Part of a small language model's weights: width 224.
MLP neurons of a small language model. Each row is named by its layer, matrix (up: input weights) and neuron, and shows model dimensions 32-159. Each number is 200 + 20 x the weight over its row's rms, rounded and kept within 0 to 999.
After each neuron's rows, "fires after" lists the tokens most often just before its 100 highest values on Wikipedia text that the model never trained on; "fires on" lists the tokens most often at its 100 highest values on Wikipedia text that the model never trained on.

L9.up172,215,197,173,218,189,216,205,194,197,211,192,200,233,176,209,186,193,178,182,196,206,199,189,159,199,216,228,197,182,205,160,221,181,221,195,187,188,199,196,222,182,192,186,212,250,227,200,180,193,197,191,206,160,224,195,193,204,205,185,208,187,181,200,220,246,180,190,183,225,200,233,232,197,183,187,196,210,184,232,194,188,227,176,176,206,225,187,214,214,183,164,180,208,204,224,199,203,181,208,222,155,189,201,178,219,214,186,215,205,208,214,245,199,200,197,192,169,171,221,270,202,185,221,211,176,192,180,207
fires after: " b", "r", " o", "ro", "b", "z"
fires on: "on", "t", "od", "ou", "a", "9"

L6.up694,224,214,213,214,173,230,224,216,191,202,233,208,234,199,190,210,189,192,179,173,209,219,193,190,217,220,211,220,200,193,216,180,221,208,233,196,204,178,223,163,198,212,200,188,230,166,198,192,229,186,234,176,231,217,202,185,252,221,176,182,205,199,240,200,223,186,194,188,209,199,198,236,178,193,229,194,189,170,192,189,180,222,170,217,234,234,193,201,215,186,174,216,169,177,219,227,210,197,216,186,214,184,199,188,203,185,179,252,176,166,185,213,199,154,207,198,174,165,200,183,227,190,190,196,213,212,202,240
fires after: "am", " f", " w", " for", "in", "ut"
fires on: "e", "ur", "il", "p", "m"

L3.up495,197,184,233,179,179,186,188,202,152,225,218,202,211,225,203,180,214,202,238,231,185,209,217,215,176,209,220,149,167,183,209,187,201,238,169,220,194,183,235,235,205,247,196,240,204,182,201,180,204,178,183,197,169,219,203,214,190,186,211,169,206,228,187,223,195,245,215,190,196,185,185,206,229,195,197,197,191,193,165,192,219,175,203,232,226,223,186,222,185,224,199,161,196,196,192,211,208,189,196,213,157,178,194,179,193,190,240,193,189,234,172,173,224,196,206,193,207,192,180,191,162,187,223,214,232,209,210,179
fires after: " ", " t", " d", " r", "ig", " b"
fires on: "est", "n"

L2.up267,211,145,202,177,204,206,187,229,222,189,191,221,210,231,192,206,210,202,162,216,230,183,213,193,189,210,155,182,190,222,190,195,200,179,211,204,199,222,175,211,191,209,235,199,167,215,189,203,214,229,212,194,227,197,187,192,180,229,207,190,193,184,170,204,244,198,215,190,227,222,231,205,222,195,212,202,186,206,234,182,138,187,186,195,232,206,217,176,193,238,208,230,193,204,164,198,193,232,206,198,231,164,201,193,187,233,202,185,188,193,202,180,176,177,219,216,188,168,215,198,220,173,199,204,217,184,175,237
fires after: " wh", "ou", " ex", " f", " Y", "if"
fires on: "t", "at", "ld", "i", "d", "ri"

L5.up611,176,196,219,201,185,191,203,205,183,197,178,202,215,196,152,188,194,203,216,215,177,190,226,178,210,200,218,188,214,192,199,168,193,207,199,214,231,187,244,224,198,222,216,187,187,197,189,196,194,202,169,189,221,187,195,213,196,186,226,193,209,225,210,192,218,202,214,171,223,209,215,229,226,196,186,205,205,197,224,210,219,154,196,169,207,221,185,198,180,185,182,164,233,182,211,242,204,203,173,187,239,189,205,213,222,217,207,207,181,227,210,161,212,159,171,150,214,190,194,187,186,222,234,191,205,228,168,202
fires after: " a", "s", " A", " s"
fires on: "c", "uc", "oc", " v", "on"

L10.up529,224,183,199,201,196,190,238,219,214,176,221,198,221,216,203,210,197,251,174,192,212,173,215,180,206,196,196,213,211,211,207,175,199,194,220,149,213,206,187,206,167,201,194,227,192,229,220,202,178,196,188,206,205,212,173,200,204,191,224,233,191,182,254,227,168,226,174,182,188,177,203,178,217,218,179,243,207,204,197,241,191,205,199,202,187,180,232,226,178,203,205,200,198,184,228,221,214,203,224,216,181,188,159,239,214,201,194,206,224,209,219,216,174,210,222,199,179,205,207,216,198,224,190,200,215,212,165,204
fires after: " be", "om", "le", "in", "e", " M"
fires on: "f", "o", "g", "il", "m"

L2.up835,204,201,198,197,204,176,209,196,175,234,212,197,186,189,205,210,205,191,190,243,209,209,202,180,196,198,200,195,212,205,216,208,190,166,188,182,200,192,179,204,203,155,221,215,209,231,197,205,173,233,217,192,175,197,191,159,193,179,211,200,210,192,186,227,173,179,219,203,231,193,167,210,185,193,176,205,201,211,235,219,181,211,234,202,199,201,181,269,206,199,244,202,189,219,186,202,195,219,218,223,206,197,170,226,190,226,183,244,225,208,157,194,237,175,208,211,213,155,174,165,192,205,220,214,206,232,235,180
fires after: " the", "ol", " The", " w"
fires on: "re", "og", "n", "ir", "y"

L6.up430,213,172,186,195,214,190,197,165,199,210,196,200,204,204,200,200,214,210,206,217,183,199,170,202,235,217,215,215,194,203,206,203,207,196,175,192,216,223,223,246,229,196,199,204,174,197,207,210,198,237,185,209,222,258,168,220,179,213,208,160,180,213,203,159,184,206,201,175,227,218,184,237,224,181,216,185,206,170,210,169,178,196,220,193,215,188,194,174,220,183,164,210,156,203,200,176,227,183,218,193,195,183,246,227,167,205,211,231,199,211,228,198,170,223,199,161,210,200,201,216,191,203,229,197,213,186,177,215
fires after: " R", " d", " C", " c", " D", "R"
fires on: "e", "er", "el", " ex", "on"

L2.up738,231,169,179,219,197,148,198,186,198,181,224,188,205,205,182,193,193,198,215,197,204,204,212,187,243,219,194,196,158,191,206,183,221,213,213,227,178,182,179,202,218,182,191,195,209,183,195,195,228,203,201,204,208,197,230,245,214,210,230,181,244,194,200,193,193,192,218,169,169,177,178,195,209,213,191,208,192,208,169,177,219,162,206,216,233,197,212,178,193,172,211,196,187,210,182,183,202,183,211,205,214,212,183,232,156,214,225,189,201,219,189,187,214,203,194,203,180,189,212,188,228,225,185,202,181,178,171,191
fires after: "ter", "c", "up", "iv", "at"
fires on: "er", "n", "ic", "ian", "ric", "an"

L6.up579,188,169,196,222,173,203,198,187,179,226,230,229,211,198,227,189,237,187,187,175,218,197,172,214,194,192,236,202,223,154,192,182,194,203,223,187,201,223,184,228,176,210,195,202,193,216,171,211,177,202,211,212,188,229,202,236,196,186,230,202,184,209,243,213,197,223,214,227,191,183,170,218,214,182,208,186,196,198,198,208,209,191,192,202,206,209,190,224,222,200,175,194,209,213,229,190,139,185,195,202,182,169,181,231,218,206,190,183,187,184,208,223,204,156,159,181,199,177,211,223,191,184,133,174,205,200,198,185
fires after: " the", " s", " M", " p"
fires on: " U", "ur", "og", "ag", "o", " a"

L2.up688,186,174,156,222,210,233,217,207,197,181,207,219,171,211,213,222,201,201,197,186,211,210,207,194,193,203,201,187,170,191,177,186,200,191,226,190,205,193,195,174,206,178,185,218,184,247,220,196,162,178,206,221,174,204,203,189,219,213,182,194,205,172,212,211,199,212,179,208,218,209,184,178,196,222,206,207,208,237,199,191,204,167,223,180,166,217,191,164,210,197,206,218,176,209,211,209,188,204,205,197,206,247,198,174,215,203,194,251,161,174,193,242,201,207,171,213,247,190,200,221,194,202,183,173,173,216,193,236
fires after: " s", " S", ")", " I"
fires on: "ou", "up", " is", " was", "nd"

L6.up841,191,173,213,210,208,215,174,181,223,186,192,198,193,176,215,147,222,210,211,227,222,215,184,195,187,166,192,221,183,213,221,203,148,169,179,189,189,215,199,200,189,230,201,190,229,199,185,187,203,205,145,194,216,214,213,187,219,195,226,209,205,193,219,201,179,191,202,204,210,211,199,202,201,194,222,218,204,214,210,209,184,200,203,206,202,212,191,222,206,192,183,179,190,192,187,201,178,176,199,166,212,172,195,227,203,191,213,179,221,186,207,213,195,208,181,200,191,206,245,219,213,176,197,179,193,196,185,193
fires after: " P", " p", "ec", " A", "d"
fires on: "h", "m", "3"

L9.up752,201,197,177,229,193,189,222,226,206,208,200,172,216,202,133,191,168,191,195,236,194,197,224,167,212,185,191,192,188,164,174,206,211,201,234,184,155,190,227,191,224,196,218,211,236,171,223,217,222,197,177,201,177,211,177,207,200,189,217,231,209,204,201,185,213,240,223,212,198,188,210,214,185,196,198,204,206,205,168,196,195,189,181,192,204,218,197,196,229,224,189,221,188,180,162,177,222,167,223,241,161,225,191,183,192,184,205,168,191,203,185,215,194,209,205,186,207,162,197,200,199,202,217,198,181,189,195,226
fires after: "=", "b", "\n", " B", " ", " re"
fires on: "\n", "or", "en", "es", "le", "on"

L9.up324,192,173,226,188,192,203,199,224,190,176,251,210,224,198,207,220,168,228,187,195,216,196,216,218,183,210,251,211,196,217,219,185,185,194,215,197,193,175,193,173,221,183,213,224,226,203,224,204,176,208,237,226,197,194,228,173,203,176,185,181,228,213,208,221,195,213,190,205,170,216,180,226,176,214,202,221,211,197,184,221,185,165,196,201,206,216,179,246,228,211,183,241,212,178,213,210,184,201,207,197,209,182,165,175,221,216,181,184,221,214,190,209,221,194,146,207,180,168,185,168,217,221,206,218,215,220,197,192
fires after: " the", " The", "am", " w", " T"
fires on: "y", "e", "ou", "ur", " U"

L5.up190,199,177,223,187,236,182,203,169,220,200,207,197,190,227,203,231,212,217,182,191,203,218,208,212,236,191,178,189,176,185,215,209,159,208,198,206,179,204,183,184,201,189,188,192,177,177,180,183,180,183,234,201,149,185,185,218,227,203,190,194,215,204,178,206,184,176,173,223,236,211,202,195,195,189,190,193,202,206,158,180,240,208,163,193,157,221,187,191,232,200,196,197,209,198,193,247,172,215,209,200,208,222,208,219,199,222,227,171,161,217,242,198,192,224,227,193,207,214,173,202,197,215,230,228,185,171,229,228
fires after: " e", "f", " E", "o", "us", "p"
fires on: "ar", "e", " on", "o", "ight"

L3.up110,221,198,225,206,176,208,212,198,166,210,218,195,193,204,221,230,222,198,235,201,186,220,163,182,197,157,189,165,185,192,212,178,204,235,188,207,170,182,213,192,216,218,220,213,188,192,199,153,202,154,196,198,201,206,178,217,178,192,209,203,214,234,215,204,181,221,196,171,199,201,174,214,245,208,182,154,232,199,211,188,224,201,215,195,199,219,182,210,203,216,167,214,200,196,225,232,208,200,207,151,170,180,190,176,211,203,224,202,187,182,180,176,174,202,192,196,209,192,173,218,202,204,225,236,198,201,222,195
fires after: " B", " b", " g", "p", " d"
fires on: "e", "el", "u", "n", "es"

L5.up83,198,199,224,211,168,194,186,192,205,218,253,235,243,186,261,207,243,165,214,174,202,190,214,188,179,178,157,193,212,219,189,183,170,185,175,208,205,173,191,217,193,199,206,211,182,199,189,230,191,220,191,228,193,196,224,200,171,230,219,188,219,216,209,205,167,175,213,186,188,172,159,200,186,178,175,240,202,206,174,220,194,226,221,174,211,210,153,218,226,211,198,182,165,185,208,195,155,190,217,217,221,165,190,200,229,209,208,196,199,206,219,188,196,203,153,223,236,201,182,231,210,201,204,187,222,216,178,211
fires after: " the", " an", " for", "\n"
fires on: " U", "ir", " the", " a", "y"

L9.up526,213,212,196,183,222,194,203,203,199,188,218,169,188,202,210,205,227,224,233,194,188,219,215,189,228,221,183,167,164,215,178,189,176,203,218,207,213,191,202,192,193,214,184,162,164,191,217,204,201,191,196,218,179,185,207,167,174,196,201,198,182,226,213,184,197,209,203,209,225,192,195,184,208,194,198,184,217,197,158,211,223,252,192,217,231,194,216,210,218,211,229,172,186,203,229,202,196,200,212,193,218,195,230,205,205,177,221,180,173,216,185,231,207,204,231,223,192,210,187,185,193,208,204,191,207,182,193,234
fires after: " n", " Y", "o", "a", "ar"
fires on: "ew", "ork", "on", "n"

L2.up96,229,234,191,208,222,181,207,179,183,211,194,244,202,210,194,250,213,212,199,212,205,215,193,165,193,174,214,181,222,215,197,213,207,247,205,175,212,220,214,182,172,186,191,239,227,188,219,208,194,193,205,206,202,205,177,191,194,187,197,184,188,233,159,178,206,216,214,182,211,167,180,214,192,186,169,189,182,143,208,192,165,186,172,168,211,191,168,205,215,198,213,223,199,215,198,217,185,210,192,194,204,174,174,249,194,206,223,199,210,201,206,165,190,232,221,227,213,222,187,188,204,166,178,185,199,203,208,210
fires after: "un", "os", "u", " J", "ou"
fires on: "e", "ly", "se", "h"

L3.up177,207,194,185,219,231,195,197,186,145,244,223,217,186,208,207,221,211,198,223,188,188,199,181,213,174,173,182,168,228,224,230,186,215,186,168,155,220,178,219,202,226,202,209,221,189,205,171,210,161,175,148,218,207,210,206,213,185,224,209,215,178,170,202,185,202,212,215,212,168,178,211,169,201,185,203,221,199,199,221,219,148,207,202,176,213,203,200,195,205,247,190,176,209,201,190,218,178,190,240,218,208,184,207,193,199,184,185,178,173,214,201,221,231,221,223,205,187,217,185,190,230,199,162,245,169,200,218,210
fires after: " f", " B", " E", " b", " F", " e"
fires on: "ri", "le", "ran", "un", "am", "ou"

L3.up21,174,191,213,199,170,220,197,177,201,211,197,227,208,160,213,257,239,223,216,188,213,243,212,211,175,176,232,208,170,202,205,199,215,223,212,197,207,208,189,198,180,169,178,188,214,249,173,198,181,212,234,209,192,204,206,208,218,185,194,201,219,166,167,216,189,175,204,167,210,205,210,204,224,208,203,229,224,180,233,191,204,213,189,158,187,167,207,194,215,219,165,203,216,203,202,202,199,223,198,180,194,259,197,183,200,211,166,200,223,237,255,186,221,180,185,185,198,155,206,204,185,187,220,192,192,217,179,174
fires after: " t", "t", " T"
fires on: "r", "o", "av"

L6.up655,236,222,199,216,220,197,192,197,201,201,177,175,180,202,233,164,197,177,248,190,192,208,222,198,210,211,196,202,198,168,189,208,202,193,181,217,197,173,185,205,224,177,212,210,207,211,211,203,208,217,195,177,213,152,193,246,185,173,223,184,177,229,216,182,210,213,216,203,217,200,195,206,206,187,193,222,216,174,219,228,197,200,224,206,217,203,212,204,226,163,173,207,187,218,225,181,160,216,219,237,222,223,215,179,195,191,174,226,213,222,210,237,169,209,185,195,186,198,186,205,195,216,188,209,197,186,196,186
fires after: "r", " an", "ar", " r", "c", " b"
fires on: "n", "or", "en", "un", "er", "ter"

L10.up273,234,187,195,205,195,212,203,206,177,192,168,194,206,180,208,198,202,191,216,155,205,162,164,204,209,242,245,170,206,169,195,181,196,216,179,210,211,191,192,220,183,184,195,181,223,207,196,177,179,207,200,212,195,199,199,223,194,204,226,197,195,218,221,221,200,190,222,197,195,203,171,224,227,162,187,199,166,145,164,202,214,183,197,214,228,216,200,177,212,185,170,219,213,226,205,202,195,159,199,222,207,204,206,198,196,159,175,212,217,200,186,259,208,199,196,176,223,200,198,214,194,208,203,220,180,197,235,260
fires after: " b", "r", "c", "g", "b", " c"
fires on: "er", "as", "all", "u", "ul", "im"

L5.up347,214,183,228,210,232,194,185,182,167,187,234,216,210,169,189,220,198,166,208,163,220,221,192,192,158,212,176,202,196,212,212,174,213,226,199,159,185,158,228,199,207,197,220,230,189,188,183,224,210,194,173,190,225,185,205,200,190,201,226,190,225,215,222,235,186,212,220,223,174,193,191,218,176,206,211,169,193,173,165,186,198,165,210,214,194,196,209,195,225,209,159,170,203,188,230,174,210,214,178,216,212,232,193,231,218,202,212,179,180,226,197,185,203,188,196,175,193,208,224,197,241,203,177,269,195,199,222,210
fires after: " f", "p", " w", " S"
fires on: "e", "ri"

L5.up861,202,201,204,203,169,204,207,182,215,227,216,196,221,188,211,203,214,166,197,197,175,195,200,217,210,143,195,192,183,181,203,220,201,221,190,214,200,170,227,187,190,220,181,218,176,205,234,211,193,211,195,193,212,208,231,191,170,198,186,212,197,200,242,240,217,202,227,201,177,201,204,185,222,211,223,217,206,159,202,204,176,215,206,181,210,208,197,224,200,213,182,181,192,202,216,165,225,216,160,182,179,219,173,195,188,222,206,227,179,194,187,180,199,176,215,194,194,170,177,222,200,201,235,170,173,237,191,194
fires after: "ad", "ial", "ent", "ver", "ical", "on"
fires on: "ly", "e", "al", "ed"

L5.up120,197,173,206,202,168,217,174,199,196,222,200,216,169,192,190,220,212,196,229,186,217,217,214,228,198,180,209,219,207,210,204,230,194,197,187,205,232,196,209,242,202,222,202,208,224,188,183,209,205,135,220,219,203,205,171,175,219,158,215,210,185,200,247,197,187,188,196,230,218,197,203,176,187,200,192,219,204,211,178,197,188,198,221,175,174,206,193,192,227,225,203,221,179,173,163,199,196,205,210,245,198,239,188,225,199,220,179,222,222,193,217,180,235,194,182,180,192,194,224,207,196,181,200,235,244,195,180,177
fires after: " B", "==", " p", "pp", "ist", " v"
fires on: "o", "D", "or", "k", "H"

L10.up495,207,185,203,189,231,200,187,207,172,202,210,251,221,194,203,237,195,213,194,198,216,215,196,191,199,167,200,248,188,220,206,221,188,181,177,184,229,181,181,159,182,205,171,208,248,193,220,209,195,214,184,197,227,227,202,216,204,201,167,200,196,151,181,220,162,198,223,195,184,198,176,200,205,189,222,189,187,196,193,187,185,217,218,182,216,199,201,192,165,188,185,192,226,217,191,232,189,165,199,207,189,220,208,206,193,189,238,201,174,239,197,213,208,222,204,178,178,207,164,192,181,168,244,194,209,209,223,251
fires after: " c", " C", "or", " re", "c"
fires on: "ol", "p", "in", "n", "oc"

L5.up78,228,173,205,200,223,202,214,202,196,217,195,175,182,197,190,193,195,189,169,201,198,216,232,206,187,200,223,197,201,197,217,224,215,200,204,185,220,171,179,234,208,183,189,217,197,167,212,208,212,206,206,168,219,196,209,198,173,154,228,214,208,173,186,172,195,185,207,211,200,193,205,223,223,195,201,183,203,220,221,222,230,190,215,190,215,188,188,244,166,210,201,204,218,229,216,231,157,221,213,178,176,215,189,175,181,195,176,198,222,185,168,204,197,199,183,193,259,190,211,160,195,186,228,218,226,214,199,224
fires after: "ot", " the", "\n", " The", " T"
fires on: "re", "\n", "al", "o", "es", "ore"

L6.up507,214,176,227,207,200,189,173,183,178,257,225,208,175,182,174,221,217,194,189,220,198,196,201,201,180,193,206,224,203,236,207,218,194,189,202,147,189,220,213,224,162,200,243,183,210,212,212,225,182,191,181,204,177,191,214,194,200,169,222,174,232,187,196,186,185,223,222,233,217,222,197,228,204,160,198,207,190,177,189,222,177,215,226,211,153,194,205,199,230,202,173,175,185,166,205,197,222,202,211,205,194,199,164,217,175,202,232,186,236,184,178,168,250,201,206,183,219,170,214,221,220,211,230,208,177,211,212,182
fires after: " s", " w", " k", "u", " f", " m"
fires on: "ell", "m", "om", "n", "ch"

L5.up634,192,189,208,243,175,209,227,217,204,208,200,224,201,190,196,223,207,213,196,190,199,204,192,198,204,174,219,195,185,193,180,203,208,219,212,184,176,203,203,182,189,178,177,192,204,196,229,197,185,197,198,192,174,212,176,231,217,207,198,178,185,180,213,177,179,218,195,211,213,221,170,183,172,135,237,199,189,184,203,184,178,216,194,198,198,203,221,162,200,245,247,232,207,197,155,224,185,227,192,214,216,195,213,233,153,207,204,217,209,194,224,172,204,189,250,207,176,194,210,200,196,184,180,182,208,235,208,197
fires after: " ", " on", " (", "os", "at", "on"
fires on: "a", "e", "un", "h", "en", "d"

L6.up885,220,163,187,210,196,210,205,173,202,206,217,207,200,215,190,216,197,206,233,198,201,212,196,222,207,166,223,220,174,212,189,188,209,191,185,229,233,173,188,173,177,212,210,199,201,217,196,212,231,187,201,192,179,198,222,186,217,191,183,217,214,189,167,187,184,234,178,197,181,194,245,210,221,186,237,152,253,215,196,198,205,197,192,179,189,197,264,198,193,182,202,219,199,206,199,216,174,200,223,210,207,176,209,186,205,186,192,209,199,206,187,181,197,146,204,160,195,185,197,187,216,204,190,246,204,185,181,190
fires after: " P", " p", "-", " b", " l", "p"
fires on: "e", "art", " N", "ts", "ast"

L6.up643,213,196,219,214,208,213,213,169,195,186,181,185,209,234,204,210,205,198,221,176,219,221,176,194,212,175,166,222,196,186,216,198,212,218,203,202,227,183,190,175,212,195,209,204,211,224,177,187,173,200,222,206,148,182,217,184,239,208,182,180,207,200,197,207,203,184,164,193,189,219,186,207,219,220,213,171,232,184,179,178,157,222,207,203,197,229,216,221,241,220,158,212,190,206,221,174,199,220,208,181,202,185,213,197,235,200,163,206,204,186,220,191,166,196,243,177,210,175,200,219,206,184,208,180,208,197,212,168
fires after: " p", " P", "P", " st", "p"
fires on: "re", "e", "op", " le", "le", "al"

L10.up885,185,213,199,207,196,196,179,204,204,199,187,221,192,218,185,224,200,204,205,208,190,217,213,232,210,181,173,197,220,213,183,196,221,188,215,219,180,227,157,231,232,191,201,227,197,200,242,201,213,179,209,203,202,182,210,226,198,153,202,230,210,185,216,203,199,224,194,231,207,176,187,214,143,250,189,204,189,174,212,183,189,219,212,191,208,220,196,204,176,184,215,202,201,199,197,214,204,143,206,190,201,172,181,187,186,213,233,223,164,220,190,211,209,199,180,215,150,228,208,215,174,205,200,169,185,214,198,195
fires after: " s", " pro", " S", " l", "on", "ro"
fires on: "ec", "f", "c", "in", "it"

L3.up416,210,221,209,240,202,201,198,254,203,183,178,199,199,188,177,214,222,185,216,177,174,216,191,211,216,224,180,182,189,195,196,211,214,222,200,212,188,196,192,227,186,176,234,185,217,201,238,183,235,215,195,200,195,185,214,230,209,190,192,172,223,199,201,196,163,177,219,192,203,204,160,221,156,205,247,170,166,173,221,211,200,194,158,188,198,207,219,175,197,187,209,180,198,204,213,232,212,186,205,185,178,198,215,195,213,168,207,166,178,221,230,240,190,205,215,201,200,173,226,209,187,188,212,211,214,210,182,190
fires after: "nd", " D", " F", "ran", " d"
fires on: "er", "r", "re", "el", "k"

L6.up567,217,184,215,180,147,219,195,188,172,184,204,193,198,207,214,234,183,188,204,190,220,163,232,207,190,209,168,211,155,199,216,193,198,178,180,184,226,193,196,174,199,230,196,175,195,174,231,195,208,208,200,168,211,230,190,212,201,173,191,175,199,184,199,234,211,207,189,189,174,190,152,221,208,203,196,190,188,182,236,232,185,173,198,206,177,215,198,197,168,166,202,210,207,216,222,210,227,208,210,216,170,199,227,212,194,199,191,238,199,236,202,190,228,191,204,166,194,218,188,204,210,191,217,225,215,203,186,213
fires after: "ear", "or", "o", "t", " re", "ul"
fires on: "s", "ember", "ber", "n", "ly", "p"

L6.up869,187,199,212,190,199,195,190,202,216,188,180,220,197,246,162,187,209,163,223,232,211,203,226,191,210,204,208,227,211,205,203,241,237,210,209,218,207,190,240,214,194,138,196,235,206,210,180,174,210,202,197,205,200,247,192,196,162,207,191,218,206,204,196,210,207,182,228,218,206,200,210,211,211,184,185,204,173,159,154,212,228,177,198,209,213,177,193,211,193,207,180,233,176,160,162,162,214,196,227,216,233,175,196,209,209,203,235,169,187,204,205,207,201,199,209,161,155,177,197,194,180,202,189,209,208,175,226,186
fires after: " ", " C", "u", " c", "==", "c"
fires on: "1", "\n", "ch", " that", "le", "or"

L5.up475,220,170,191,196,195,184,191,163,172,169,221,207,168,201,207,235,196,239,205,196,172,216,224,158,192,170,206,201,189,197,190,190,196,185,164,220,184,223,185,179,215,178,227,211,213,177,210,197,149,229,219,225,154,224,186,197,233,192,196,210,212,233,227,174,202,194,199,229,184,182,185,224,212,204,203,181,221,176,248,210,197,185,209,221,229,187,248,218,197,214,206,206,187,196,191,203,182,211,180,237,203,178,185,224,228,193,190,205,238,227,181,183,208,147,184,208,175,206,173,186,170,214,229,206,196,195,195,217
fires after: " the", " The", "op"
fires on: ",", "se", "y", "le", "th", "o"

L6.up284,201,200,209,198,221,198,184,197,253,196,214,208,213,176,197,207,201,238,184,207,195,183,181,167,212,213,172,213,197,270,194,198,195,172,211,173,245,207,192,209,186,211,202,194,181,212,162,164,178,192,214,180,180,206,202,241,182,191,180,182,237,196,184,184,216,162,250,191,224,178,196,196,208,161,195,209,177,183,228,212,197,182,225,237,170,196,201,214,215,175,221,181,181,195,194,177,239,198,214,186,219,197,179,180,171,231,201,198,221,233,199,225,219,185,218,217,190,173,195,189,199,181,218,179,208,195,234,208
fires after: "e", "ch", "u", "r", " e", "b"
fires on: "it", "ac", "op", "ur", "and"

L3.up772,160,180,191,207,206,155,193,173,198,236,195,225,226,202,174,249,208,208,200,183,224,203,218,184,187,182,151,199,180,193,187,195,202,239,217,154,178,189,206,196,175,199,179,219,231,167,213,223,201,171,188,242,225,226,196,212,240,176,232,211,225,199,190,218,217,227,191,225,222,203,199,222,170,193,178,192,193,201,212,235,203,211,191,220,192,199,183,185,203,237,186,187,187,203,171,184,220,160,189,208,240,226,203,203,179,174,225,191,179,196,191,212,188,185,212,192,187,182,188,167,231,156,203,229,216,190,187,222
fires after: " f", " re", " w", " be", "al", " F"
fires on: "f", "o", " m", "ill", "ell", " M"

L6.up491,201,189,183,173,189,202,196,182,212,223,180,233,214,182,202,198,190,191,197,198,212,231,257,207,168,220,195,184,257,188,213,175,184,214,234,178,252,261,206,218,220,198,190,211,236,225,180,213,178,184,218,223,182,184,214,204,176,176,197,215,208,217,212,252,213,198,229,205,197,246,190,191,221,194,205,199,223,199,179,190,210,207,200,159,169,190,210,206,221,221,169,216,211,222,207,199,192,181,198,189,195,243,227,215,174,208,176,202,182,180,194,199,196,179,186,191,174,188,191,191,213,208,211,217,161,223,197,208
fires after: "en", "on", "t", "un", "or"
fires on: "g", "ry", "m", "r", "n"

L5.up570,173,183,194,183,188,207,179,194,213,207,182,193,192,213,220,198,221,237,182,171,208,159,204,220,190,193,173,202,200,187,194,202,211,186,214,174,192,222,212,194,170,239,213,179,236,207,187,211,197,181,188,169,196,201,201,190,237,204,206,250,220,195,196,176,177,229,191,204,163,178,212,214,228,183,167,206,214,197,236,210,195,196,179,171,192,214,197,198,210,236,229,195,199,208,193,224,194,180,215,219,212,220,182,211,201,191,183,214,215,213,211,211,192,197,254,204,192,178,146,206,184,207,157,161,206,227,220,208
fires after: "re", "in", "er", "e", "n"
fires on: "f", "m", "en", "p", "o", "ou"